{
  "d_mlp": 640,
  "vocab_size": 8192,
  "positions": "learned",
  "lr_mult_up": 0.812,
  "decay_fraction": 1.0
}
MLP neurons of a small language model. Each row is named by its layer, matrix (up: input weights) and neuron, and shows model dimensions 16-143. Each number is 500 + 25 x the weight over its row's rms, rounded and kept within 0 to 999. Numbers have three digits each.
After each neuron's rows, "fires on" lists the tokens most often at its 100 highest values on Wikipedia text that the model never trained on.

L4.up499:515503478498524520524489480512518513517515464493516467510498521483522526519516526468520454454522524516531515470476478533485506498485492502487511486475483538435549512507486479498468475505503485445509479510528448497527464496485456480535544468490493523555499473529513494510464524492479476503469504466559501498464494525503481490523511533512524510493524509491524543512523519509534471520479
fires on: " inter", " Inter", " per", " Pro"

L4.up593:466506516506533520503467447481479500498502488482483510509497495501460471511472518519514480478489555451545466497526539523494544498495460505552534456485496502546529500471506495552510514482502489525525509514521424482486521505516485512516500529501460514487516494486520480479497522499489490491476469554478528477472511514557515497497501529527466485472498471510521540526520503465487457511530
fires on: " |", "|", ":", "21", " Comm"

L6.up609:507539510537511506508517501477502536459498524481476512474524531451510504478492525494515500466481528525520530495494502387499483472464497495498514498495550535453487511514502523522528504491496507509497534501550480503512518475526488546499474508480546502438462509505517494490484465507473519537487501506482527503461462530528441515475467501475530498493466515502551505521532483479517528526502
fires on: " of", "ing", " in", "ew", "ow", " on"

L3.up267:476529511439478514499469457461480504510515522528476539494519496527481466466490493505523475490504499517511511498488511526501490527509570496493527487507525503500474477503482486534486545506493516512491494501497466477449474499481496492495477480512547509468484517547486487473511498549506486528532472564504450516509497477480508511490519487523574484547495482479534477508509500465521542514498
fires on: ",", "s", "a"

L3.up407:473524485496479476499466463520549523508487485529475555495511488479478477478544523485494477509488549523521535501480516479517486481513473496507494488496512519465532502516502521515510494501500506536473549474504512499470512506499456522498516486440523499497464478462496502478528474529502502546467541515510536452490495504500444466468480482497509514550523514521517517507519509442451527510483
fires on: "d", "s", "ing", "ed", "up"

L3.up199:492494558514518471514504509467504533481512528503538532491504479486521486429469447556488514513500501497470552517526476509463451512533504533457515471477534471507504448491501490564514534520512517524500500498481502481511538529486487479505506487515485476499511497524540482468495443499492471478494473516487494480523487495526486505516507537529530526501515506522507492484505466482503549494513
fires on: ":", " of", " had", " were", ","

L4.up378:544508518474528564532462534494481519504493471443529533482491456522535496510479500503473488462491526458467530497505488491523440487507464531456518448502491486463516511526461492544532557543518477539466514528519490500496497497522476481473486529472525500506530493474490513483492491509483493518526499513511475514488444500534487487515453497492509491534525523466495492527497470476486524512471
fires on: " |", ",", "–", "="

L6.up208:491503525499503444469503527529543481529457509441487540510507511501538508484507501487538479555484517471503489473501504498498479523520495492486506490497474553519512509561475494516546522479481526461507541490497510495498506447492506483468446518470531524452479494491506496490485488526472510515534468495502494437515505505479455499452473532505523519516527546462477506517479521486527525536485
fires on: "n", "sa", "la", "na", "y"

L3.up258:543520516470506517529524502500519489459515515499487505451520500511467520489543516445470524516518462504506421508456484502475497499537529534503497507498482508491513494495525489544495527476526511496492480485527489485447549480472542486538511504546514448493468491459536494470517492526501459553441518522501548500489529511500506483488510492540491525545478495501514482507517512475539524537500
fires on: "d", "ng", " heavy", "iant", "ting"

L4.up183:451526488482531517482479516522503505490505513503473537488529487494474515473523507514498509514500473500522507510512510486473526510536506502493493463456507515513518443493461527544470525491509544524490540513555500471448536525481504502491481500486513497454527462439512477495508483538465530544484495546493469471490508479510489473460507528504496508517490422502536507527539501501524501510540
fires on: "d", "History", " a", " her", " years", " an"

L3.up68:546492461469545527503488517468498480502501509495489523497515535487522472491525508543487538525511502453508482493485439472477530480517461491542525462540468507501522528489551523483531531501511509491469489499545436482486515487501534502506470532524485483497498459498488487487526511503505474510452469490495530533545475515508499525478503480502536519510514528553471535535485491495477504512492
fires on: "3", "4", "5", "7", "2", "6"

L3.up358:510508524493519493502451495481531491541502523526491512465517479539496488439548538499514464510496482469499467490461530496501484547488511480493535512483499501493479506486450487543486523488504514539499506529529499490460540491480451518483445544536542489482517499481545491489512489551513533547521509546497500464488528507517497516484508489486454488542465490511523465508506520476508532512523
fires on: " was", " is", "ed", "ted", "y", "ne"

L3.up119:474525537522553525504454483486533512477493493471475491484470499526515544480517544493486506515485541530516506462473476503478478499491519511440524503502525519489521471484512543517495499520508500494494496536514480447499533526467490472504545524566465494506490451519529480487482494534495481516454468521472531476499520486509477497532522531539505491517480478488549498511525425514476523504505
fires on: ":", " of", " for"

L3.up321:516527530518520481490487503489550527501477525496521549512518484450479491494491515522522501496473505486504479474483491487442549522521480497462568476498502481493547431464505497481528511508518480505521509542512505508445512490524521482480476520508497472477479498516546463495481469486514427462449485523494547487499517485531456513501496509532486528521461455547520502544525529490472493515517
fires on: " |"

L3.up568:459477516502511530478497503480520525522501465491519530528511518527498470469533519466525457499510493491527507480522499520487495490490529438530513495523518494459521523501490508528477508488535546490488479541501495530482556507520493516489505530482483485483511497527492510478512491538437483483495506476515512496512438441473500478482481451528511471467481468516504504517483510478473524503488
fires on: " season", " Cup", " Championship", " match", " Trophy", " game"

L3.up606:525457505511548513515502519524550529475495490487492518521532474511500520491514471489506451498498536506533468484520452501473461527555455494441543493504495477519494479505522463485495521534485502507546514518516488481494531456532497480484468529509510457522519511529548479503483494503520485489534446504522509514494462507494504483481485494481476537473504465536491446506494512464455492497483
fires on: ",", " =", ";"

L3.up283:478469518483481471471483474499525465519492469470491511501494455510484508481523484486518518524470499461479495491489473458500485568473511498492510491500547497498497520532498491535527498454510486510518483499514434489517488458526529494479464496516560489524539460536512489511502536486506453555498467498483531503514427489483487486497482487486535495490546538493550502510509509486517503518459
fires on: "na", "la", "vi", "cha", "ö", "no"

L4.up267:498487526514540482488484538497507475480517490517512519529544463499472439475550524534485512486461473507523435516492492473518535534523483519470509493553504470492523515465480492515485493477537520499506484520502462517514527490483475520500514534536487467476501529496485475443485484556442508531470517536497536498524507480486463494495472489490477495506496459522531485514504492496500519493530
fires on: ")", " season", " Year", "\"", " game", " site"

L3.up121:460456485451506517498494490531491512461515501522505489517499492528464451515488518459516486499477508532534490477513468518504479534491467528498527511540510528461498500495491522498490519515484505515466488453531474454477523479539521461512506534505524497495485520476554484472471464517526470506497480539470502493501513480434492521522537471474477473478532460523537496508486499479512520510496
fires on: ",", " =", " ."

L3.up593:471531485532492486498472487485510518481509469490493503489512492453493491473482514524516566494469499504484461477493485492492490540506470519481511489486530473525494493547477568489457495502504487485493499503543463509514506467472467519510487517488554558510489475500519483519472549527547499545482462540528494479487565496526483515502513466462492476495478497489516507492536553479481520508485
fires on: " di", " Di", " conce", " app", "°", " fo"

L4.up298:492481495458533519520482461500497480528519486504520524503538525453454495477542492492520551473472502489494477535468492509525485504492476521475516485486548482459531504520516505486519549511478489493503522513537470515457481464522507517466522488564503483524529490500508500514477481503494510499506501528499508509502498536509469513463539542510533494490514482435528460505483520450481511524481
fires on: " =", "N", "G", "°", "ES"

L6.up70:473522483491527454517490524510550497541483495473485535541562474484503521479513450491493525504456525484473484508464507504551462507519466489451518489490524515492511496534519530475513496477487479490509510477526524486514495450448513513535458512482533486510518484476513496479502480497492462512507483499540529508500491514484476489519515444514490459495499507485500499508489510422487540488495
fires on: ",", " gen", " St"

L3.up411:481492526477496488502488475489484523485482488450517581500478504520528494482520472507474515509516488463489511484502483486497448494548515497469478490493512489485522509531505493525552504530515533514479482492481500465526513487470541515435476535509502450501538502551487502506486477531468456482468502468494495484503460530517466445488471517515555495514464545507477520508491544492519517492489
fires on: " |", ";"

L3.up487:497535523480517436482490492484512520474532476495501526510526507495522486490546524481532495522509551520514447525475509487469511511509504503541502474527510560493482505506428485544515515507498545493508499486549473458481518426467483498521474501487515488479522528503501491522483484515499504569468465510516555484531472478511483513510525521481521503530499516451513465522492493487485526528513
fires on: "ke", "we", "te", "ha", "ble", "tle"

L3.up637:506512522475534467548422500522518505527494493496534514525497495495509493475495475512484518501475491492504436476474518492486512511546508490450520500476487540477513490486482470534452519509526521531500469528546473503477532498527517466480496521499541525531497521515491432479461495468497474505521509507511470500490499478525480524494446473482462527543554493515564523514507456518483505527519
fires on: "\"", " –", " |", " Party", " —", " -"

L3.up239:507486472494484506519456484524472522465512481493484516525489470494484485468498506476508465484475483548477500497481471496441447544518493519511509490524520555498548451512509540534458509520498503522530542522454508494532476481534462483471508509509531499496465488493530510478494485496528511498453506526519535489508496490471468499491509495460521495520483499508517485493510482471492552553525
fires on: " of", " to", ",", " company"

L3.up428:502511480521501539527459491521483477519478508489477477510489538512479524506479524476500471525484511545523485472515473496500501507465471535448518514482507499472511506474514542503488535501507516511495545495521510525494535487540467461487538527514471548493507475487536473464508540537553458505432473510530483510494523499464466512447493534486481517480508511447531514493470494491517487540547
fires on: " as", " of", ",", "=", " Japanese", ":"

L4.up355:481497491473495460521498526486469483474494457506503476477531552495469508497494502492497489487475517511519500512524434470483461512518484510489497461514491527475547521474477486501501520514517497492500533494532470466486516463527539472510508501531510475552503484522509458522500501527514527499521447508512471465543480486516455503492451553495505520453525473430477466511515466505508512519506
fires on: " =", "E", "W", "=", " •"

L3.up464:499474498495538540489471500507531508471501474466503507522480464509477477477536482524499442466477540527520465516487514495472494520501484494498502490538491515449529469526514499533507503484524515528535508444509435466464545505528467489485483515484511496493501514512513493442509446547517516520536483511490516499518485479472437524518531476489505493493523484503537505508479483443463531472507
fires on: ",", " that", "."

L3.up564:505481501480530507526514523516490512510495495485533495550506473556505479496529477483481488478482477502463459503500416508481490570525500517475537473491485524499497496481489520525491539524503514523499516527488506486536529476519531442504477539509481528502527495469544486456555442522463473479512475545516478498502473442513458531485480470481516522508521460513524530496505468495472513510505
fires on: ",", ":"

L6.up202:523510482497552468531478526533497483464493542474498502496517508511511512502504497519467473496450561502501488502460467511517558489465499477511537504488468485496482469533495510536502518516505484476518498549488482489478488449488519480534457469468525540527456483477514491435485474537510503521540509512485499506520473479521531464506489431499498454504553484512476513520526494453479510510487
fires on: " out", " Ref", " conv", "em", " inf", " port"

L6.up597:481504513524511459514456558468468526476473484489533477470529522506510476497506471470524481539455491472511459508494513522530461497515485528474502470496516519527526537528526493486504527517497486478515515554526485486479514462484462514456452516525512475504487475512497496518477459523471506500496486528518503490559531504525499464501520508439507505469519468476542477500488555525516522477499
fires on: " she", " She", " he", " sq"

L4.up272:470514549485535504504499521461498529528503475470480504473512491506473472477527495509497515497476525510514518528494506450488488550524461537540469507475518560477511501497486531505474510512498489532469568535542499477516495479460506506481473489486523512514494514476498495502475477487473506508515473490493528476532516478517513474465495527448528521460466535478540524486541538474504524499486
fires on: ".", " the", " in"

L6.up0:508499502483507505538527510482499556480482447518508492510511512425514475513499471511468524523468524480467508498473475468507524513494467498527549494504462492484491484499530520524457541431513520471490491487496462488501537496464476518497502506497532553528470525492506502527494500536487470513506485504501491497480445514491487494438503534496514507517522491507544525511504540496503462496481
fires on: "\n\n", "  ", ")", "1", "\n ", " D"

L3.up555:452483531518483513483455528512488499490492502547531504502512537489457474491563498506496482532493502479483452480491510496455495561457494508472532524526521550497501517470489500524490498500493483524491505511490503504496494494486471534461501520538539477461533482478513509511481510474510453485468508505489556508527512484492501525505499501494472465530490504522533479546542495468520508540502
fires on: ")"

L6.up94:535479510515511524498483519480551525490481463487498529488530477484451483495522486481482526474497513514497476519541519497490486475497489529499496498462482549461511500526479542516475492433512495533534522504502451509506531538494531519491510490553491554490503498481497478449485483475507512477530501515517493487503474506494496480472537503531486477537508525549515491536515470458496467539468
fires on: " his", "'", "=", " first"

L3.up627:439531501514516465519518508452519515496500483468528492508492525457528503478527466530495474485464552459514481505521489484526517482522513523535486499534488481500512509493531488544500490515530497490469454519523478488516506504467506510514517510510529439527461509506515466461480477497510477494490503536477498482500485477508465496494492500515547503551493503483543523512503561510554543531492
fires on: " there", " it", " back", " over", "ting", "-"

L3.up628:499510491496523427505477516449497486495487444541535523527526482492464470503480481473506514471478501497490494481495516479454468509535481493505531508491519525482533532530534517536475505492514492508500484526541442508507513488545537474488530545544508530513505504447496472501492516497529510492518490513473518495527497513498465500538492531459470487474499490497541474557497482484463501527482
fires on: "\"", " election", " there", ")", " album", " chart"

L3.up112:503538475528541514541515491482524496497490490480513487501492479458425455511525455526492522481492524485518481529489470536509488496526478440498530466546492489461533515532509537505457500452508523459503477517516463498467510497514513492520503495467535520508500458518501483478510495507490516521530511511519472506500507507534480499540486445526492507533493471492523475513551463423489503512518
fires on: " out", " res", " aim", " Ref", " percent", " cost"

L6.up264:509491507510519494559518504468467519507510486503514475479539512504482523504517476486505491484501526481495524461479522464517459582519453499489527457497482532473533466485502499479480493501517481465481468514466471477496542469531521516548483504448503479519511485492521469482475512510482508504509524484509449508515503496510487460561575474481517520494511530500523527478521498489530530527513
fires on: " inter", " Second", " new", " First", " Inter", " High"

L3.up440:485495503468489503533514501501491500471505506502460536527515508481504449445525496510481470470527502477484485515470470447489506511507493530455518503513475507464525500541461509545526523506496499532493494523498489487460490481504490525486473516542543519533529499546485476483508478490496475561486493518514536467536469512556510519552481466504500511529543499507541532518498522498513503552507
fires on: " |", "=", "|"

L3.up598:494471524495499523520427493479512522523498476514489530509463499513482493471462455529521518497503461492481508489512504489441495555487530504457524474522506507449530477506529480527502512485502503516515477488447493474509509471516560484460471523500494514526473486461536488480468450528482509443493451514507520489527481533490490551506459524530537534504533526520525529520517505459485520505505
fires on: "a", "i", ":"

L4.up561:467504518495515511536496499485509579454469499506540501459486488474530480479548468515454469461491557511484516507508441483466439513534498521522474489506483545507486486522504484496487519475495505492496513518506488484523500518467460451522506518476523487502527481490515475512462501523464497468500488494486491491535483546523484476518501514527539502461474524478509504476530529494551525529493
fires on: " (", " the", " in", "."

L3.up483:487525524498503511500420517477498532516486507459476509472484483494540485483473454496511481524476499476531507505465499479480502528493450529463504507562494497467526516535534518539526525513521512502499480489491525524492504477525498492435511534487512486530450473550526481486460450520480429492469507480508522505503499474535445491493446519519481476514511522554518519480463477517496495505491
fires on: ":", " –"

L4.up173:491449480474501504527481471523489519468499509515529536503535527503463487488517465512489517521479565447452470479518461498509499492509463486504564481482487517495554498494502495542551523492521471509507520490505502519501471494498482500483499476512504535460498499502513496471494484477468511509503508518590500518512473465501444495491514516517487539475478494451508553490499468505503529503521
fires on: "%", ",", ".", "3", "1"

L3.up72:486547542471501497517483518485499541512476499506537530527485526520487487491497499481487466495497512531497469466493522492495482549445496520549503514476509501446506506512457505511444533494509513506518475524553478470505495496518496428513508531483515509515492503477501486516454500500486518527523512554483504489542521479488462511534486471497460466486527508480595473492488532488554534520505
fires on: "=", ")", " —", "\"", " Swing", " Racing"

L3.up405:503500488448521490508452450454500494481544505553480482504500465509437500475511503535485511485493529517490464484492518509502465534512533476470527509521501498457508488516479500555466518479518507517470487509550459439471489496514501525478483518547541531445469518536547482487452484481493528497500492509499498526489545507485503515512480468519488517540517481510542489522500500454489511515486
fires on: ",", "'", "\""

L3.up282:509493524477514488513434479529535517509485479509441515521498509501490548512522505450501463519494522530519478459463509474509543572443469462510521520517483529466476483520515469518490549507503536498528526512519484509448506476468505481511468534484536476524478498480502473525454497543473472508522505499500512476477521510499474494468484532534484495509507519466562475505506517531497516501478
fires on: "e", "n", "o", "l", "er"

L3.up504:503515487494501514527455469484511501492487453526491499515500470501519456499487493471513512478457538429534468523453504517477556538503507502506500456502500547478557507492524510461456520504499487505496511505502475497493497490492473521514488519498496508487464465513523486468528522588501465513463498490512486477497535519533492517523503456546503528519509496537510517482543484461494523508533
fires on: ":", "–", "f", "bl", "all"

L3.up108:477462492508491458501498499465493506503496443491522515494496522512482495503467484480501506474503517482458492466456446486500470530515553536455506458527516501495494500505531504493504542496512517475493439473507489460534512461480568468482474501504532498539495519568518509483476482503510461481486496498535487505520501505488490510524454508487536479536456485501519472528503556467492538525470
fires on: ";", "°", " |"

L4.up89:472486479463534470503459499487465523503497508483517529503511451475543466456469483529514498532499466506454529490509496487476496512538497506438525494516507486499543458534515485523539517511532532524507482565539527495515528495465533503491464526482475546488446508529549486483444453494507481528493502520533465494524496469490488485504509512525451497501472519502518490492493467510521518474494
fires on: ",", " were", " /", "%", " households", " of"

L6.up58:547500541523503468520474481482466538549498488481509521548525490527489499468505473509509473508507532458484478495497450509494525523508495533466488495533473500487541475514528510538517459476499505484470506549562507488475523491473497466468494488529527514532495469484526495465493494476490497529500478498508491485564505447476520543469496495524478480528457545504509528497531486451462525535505
fires on: " and", "-", " (", "–", "%"

L6.up483:508515491515527501489521472522525513489499492498490477532493516511499512470463520549491536508474508461526454502477470494517532512510479528499496460515452484482510490472451524483524526517498522494461516546509447473491476506488478512483503525561496521475486506466505488512496475544535511529518478531541473481482518521516520518510505475532479522524490457498584538522538469480493489508531
fires on: "s", "f", "bl", "it", "ng", "lit"

L4.up435:485516512491508493534486490477522513477436502505483530491497484524528521509437509535537528526503548473469505488468437483510519504485503499459523499524498565455529519545486518518508504504517529484527499525501519487494512458526503536528478523507491505446526467489494473501485484492487493503502482495511487455481505478459508455463461488510463532549531508505506501501490470497536483515500
fires on: "R", " Bo", " fr", " dr", " h", " br"

L4.up228:490512533494534526512493539473492506516534463455538471484492511542483466492489514478508480479499481487499497518509494488497479505504503507547512475561510533484461478536543522501498487494495504520510502534554470446484522496496505450492475517457519528542503485516506516538437462466521501500538446503496477487507455549521496495522493538463522489467512457484504499512458538502473517534489
fires on: " he", " to", " she", "="

L4.up376:519484494488496475523514514492513546438482446489535528502512528451532464464493466500456532523479496500486510495510484488493486477532486506493514492454518532476538480499502535530496528506518491517462529509476485513523534532474489474464500473490519537483503488528518479470504456514523443511521454540496489504514483477530445520464503540501515505485507528533548530493544486505528536504490
fires on: "%", " the", ")", ".", " a", "1"

L4.up599:510485554475534499515524492501462496515470515472532489497517512485479532513486500531483523481467543489462497509476444473534527491489535522496485505504496527463496507499485499498493533488537526526496514505495507490540493486497456454518528493469496525506462496493519487497507464487501480531520446510537530495464450468495479482521529507478506506486573479468515501522498497506562572517514
fires on: " Le", " Str", " Li", "Le", " In"

L3.up460:510479504463514475538511507481474500531525440495510484535507511479437511502503503484465468480474474516456493463514492489485516554506513507511511488515481527476514553501488491494500524450495497492459482470506484457531493453572520487486451536461506515510542465510510507501507518491486509522533452509515518499542480500481517511513482514493520479496570504496473520533494446507503512486570
fires on: " A", " Th", " Lu", " I", " 22"

L4.up600:537482492488530472476477507481473493549476494455480481488516511497477525512465476524487498506425508489464443501501489505537515494480498527460482502556468490505539524531497535524530520495536487507512509488501490512451540460510502501458477540512523544516462529491542509487487452476490505520480440520525484525523466501487459518479541454518484505509528489520517531522523479496490552504486
fires on: ","

L3.up254:525495526474513491507448496522544494467476509458544532492486471499498479491519476525468488465490483510472486488476514471457477518525482496483518496492482521499536461554478483533536512524508479524504545523459461485505516470485525462462444520484536526517490503477526484488475454533483509498494498493549530467507449495521479515511454529533505508525493505553493497522502487506513502517502
fires on: " |", " in"

L6.up212:448469507452508485537462491489493477480494502510497508463515489499538498468496514530471471503494475495523482506476495528500532525502472471477549489520514520494515489533507506546510526524513520480463528511513470499491512494495458542454463542511548510540500512511498432495448464523474525515503465512549479481506481501498524495469501529495497510527495508499525528511514505509474537543502
fires on: " is", " was", " am", "th", " Total", "DST"

L3.up173:515458497452546533498484507501484504528514466508549503535487464499442471511469470501488499536497487504490435495497474545484497533476467522430526492499468513506548493468518525504487523471491488548549493488524465489449522499482506508498456528495496527546499465508522506475518462455492492548477471508526533496534503521465472520487492503497481517541484483533519502532464504474469481528493
fires on: " |", ",", "=", ":", " –", "8"

L3.up493:452514508536517469494512479532513493501492425487485528503533522497519465489524549520517466512500532538502504509487451477506524502485484531512485484452530510491489476497445529531527531545497557473518532495537461511478553474499490541501509477483509485527497496555483473474471502522470540525485497540464522510508514483536515486512462515500519435510523510488487462509521512494459500507478
fires on: " record", "po", " medal", "we", "mi", "g"

L3.up142:490491529500497486464503511468518565522475483479537515500504464493503516479514441523477497540487477450471519492485494476476500533527471516470497492490491550470499493527465498575542519527502510516510508513523503485537493504516506475473500494502535525532506509540503469471488440455490487479517506533543507479489473481495452528474447536474459521490503528527536522512472507524500516504495
fires on: " |", "  ", "."

L3.up55:524478497492536462511404532485533503495554513487545535501532505468500483489498508543538497486462537501470483508475475499516513521504495527468525501458536448435482510494494514523471526481507498511457478488508481501515504475494502529481517515507523532522524492481529495503485487455492458535514514493521474512479503499525478500514511522468506521508532485471544458516508486476462528494503
fires on: "\"", "°", "E"

L4.up441:489461532445524531506468504504509533524464433526498507569481522513466483518502453489529493516473496480459512505446531481462547523483521520520488503502534538444520486525502456518492504462491550510507473496497505464515475495499508503505443525504505515515457508498507468496473475474503476511526464514480483498544477537481508490464471503545478483551539512525542516502523526497505512505532
fires on: "u", "o", " Q", "a", " Ma"

L4.up23:483467503514500488525473529492539512459505492502494485493501498473500502475478490517525485477474531527488534510498461491475518517507496476457547449481530525457484497544510490496501551515503528467474510488479521481531518444499503470499508493541543475533531483558515469476518493562541520528507460525495499487487519520533497530517496504473513533481502493462497523517531530472525547510492
fires on: "°", " /", ".", " mi", ":", "46"

L3.up224:505534548534536498505454484525476527528477492512491550470496460476503503483480488548481514491483520470489457472485511503473518520562474503472521478484439515517531480469524498537518526540527521518503511547501494518468559501511450508462520555498490460515489501485491465479468489534483503540487526507529500498492507491517459504476467518570492519480501487517532571516498482507466516508526
fires on: " |", ":", " by", " season"

L4.up616:486520500489508507542516473452477577464509494493531496517506528467497466479502471486479462504499528528429508517500492484491479577488488511474534487508520492537568499483534516515477525487507479490499500521529527505506506501508499493470499484455530515492491480508540499499476505491490441512508510484512475525518451453499503493527482508488560542470468524443492488492501475501505525512516
fires on: " (", "-", " the", " The"

L4.up315:480480527488505467500492480533509496516512503521493519514547537483504476464510522466512507531514509490476486482486478459468471529510516495533519515510494540538521447464521490515496508486502520474466514493567534505453512490494472556497460463461473496449493494463501493503519462503515489540493509502485508494496486517529492470504477453553514511542511478522488458508471435505496503545527
fires on: "d", "ed", "led"

L4.up334:487468500475540498502488512489481494519491484490497525490504517458502493480489489556475475528512479497460527497510506499480526505476470530518493475487499495485552458502546530467532528504505511537534485541459492463519540504458509471506502541492505491512505449533535486491494476508469474493450488496524482493520466484487509544486542485511497497503464530543498497506523492532537523496471
fires on: " |", " of", " the", ";", "."

L6.up25:523439508495521500491498502510503521510471503492500490508508505511481510447518500523450484494479510546485520456508472496516499472515515502544494504525509475506498501545530517500496496465521534517472516519523503512500512504453515456486475554507476504504515478512509505484456486516496476469490425505482457467552486499448464479463541496487531498503485566546473491550500533473542525510485
fires on: " was", " been", " were", " began", ","

L3.up451:452500500541544533528400475500541500473519524506492514514536491497492481489495486478527495521511595484491459520479485515441533510511463499488533519515523508497524471495563494470466522514485493505507487478548495484484543506542514476486514504502492538504462493480525491459499480509510487483456470484481539470496506488511481499518521487525475511523478533492528499511485464503468477507525
fires on: ":", " red", " include", " –", " sur"

L6.up562:486494556491518507500537487523525532469506495527458497496483498466492504487460481489506510494463500551516474473499526459490521509502469523505470495548504532473455476533488523505506508532532515500534528517541481454536486503458491499517493487493533515475516505464498477474508518515492493488495512506477475499531522509509526498497490451496502514513474511517520533528533539519480475492479
fires on: ".", " su", " des", "io"

L6.up220:487529452521524476509518484520498495528486476462506491457538527452492533465531514498499489450499518526512509474481472452500476509516538531467521480553507484517569461551478484535520539548514515517483520558528506485461529468494476527496488485524489474478494466474496471482522466552518482542495536507524487484489503469530478502463456485515515526520493502488531491529489479465506502540492
fires on: "d", "ed", " Running", "led", " sent"

L4.up271:473494515493541502482481543497495492458458513457552489474531519481502541502482489517477501514476471476498500480508479445544496509509529512512512487505493500487483484491505476536547513461556507519454488483560534463487530503512541498507520545485497496467461482462566488492459494518476474537480520500458474495494486463500467489504498515495500509488537509543551528523483501487512557505470
fires on: ",", " that", " In"

L4.up71:504489508539505482505440481505563538455466505483522552455510496475515494489456519497514510513477566479473456490462502492484508544540462488497525451530507496482495481484526494490530560483515501514529498492525499471486510518494509493450506485475481484469547484476542486509450488541509478500472470495531477500495481502471460489505480512491443511499498496552506535516476522502499492500499
fires on: ";", " |", " /"

L3.up82:490577509487519502514468504509491509465499486462473521513469559535546496482505469475487476510473553527475493485528470524507501508526493521472490536498477498489448522507471471486512554547502530467517486483517487479515524489502497526478496500522498471501484508497492512499474483544467500461484452505495505472523535515505466505515530488516492503535518525495528489506465428491492495510529
fires on: " l", "s", " e", " tr"

L4.up226:467526496475513471508489480447487548484497480478504474497492505492509494472484463527480499527484526485521511459468512477549485504539516520505538505557536523459499522506476525534479545519498492501453498525541489482482509516493505492495485464496543524521490463496523447513446487494469491531464490522516485495512502496529456525456446504493499513491549532519524528499479512486528527503500
fires on: ".", "-", " –", "|"

L6.up576:549475518497510548553479475485490575520500530493572496517499480514493488456533485466493482467513538523461478452478458491496475498502485528535496485536496523508500485515506502557483527494481504495507496543536510470512472488515450461490537474476487538490493474531529447510439488499507519521485495513506487497538500526484501483513465507510523529514506486461490499484498552487501525505477
fires on: "-", "–", ":", " and"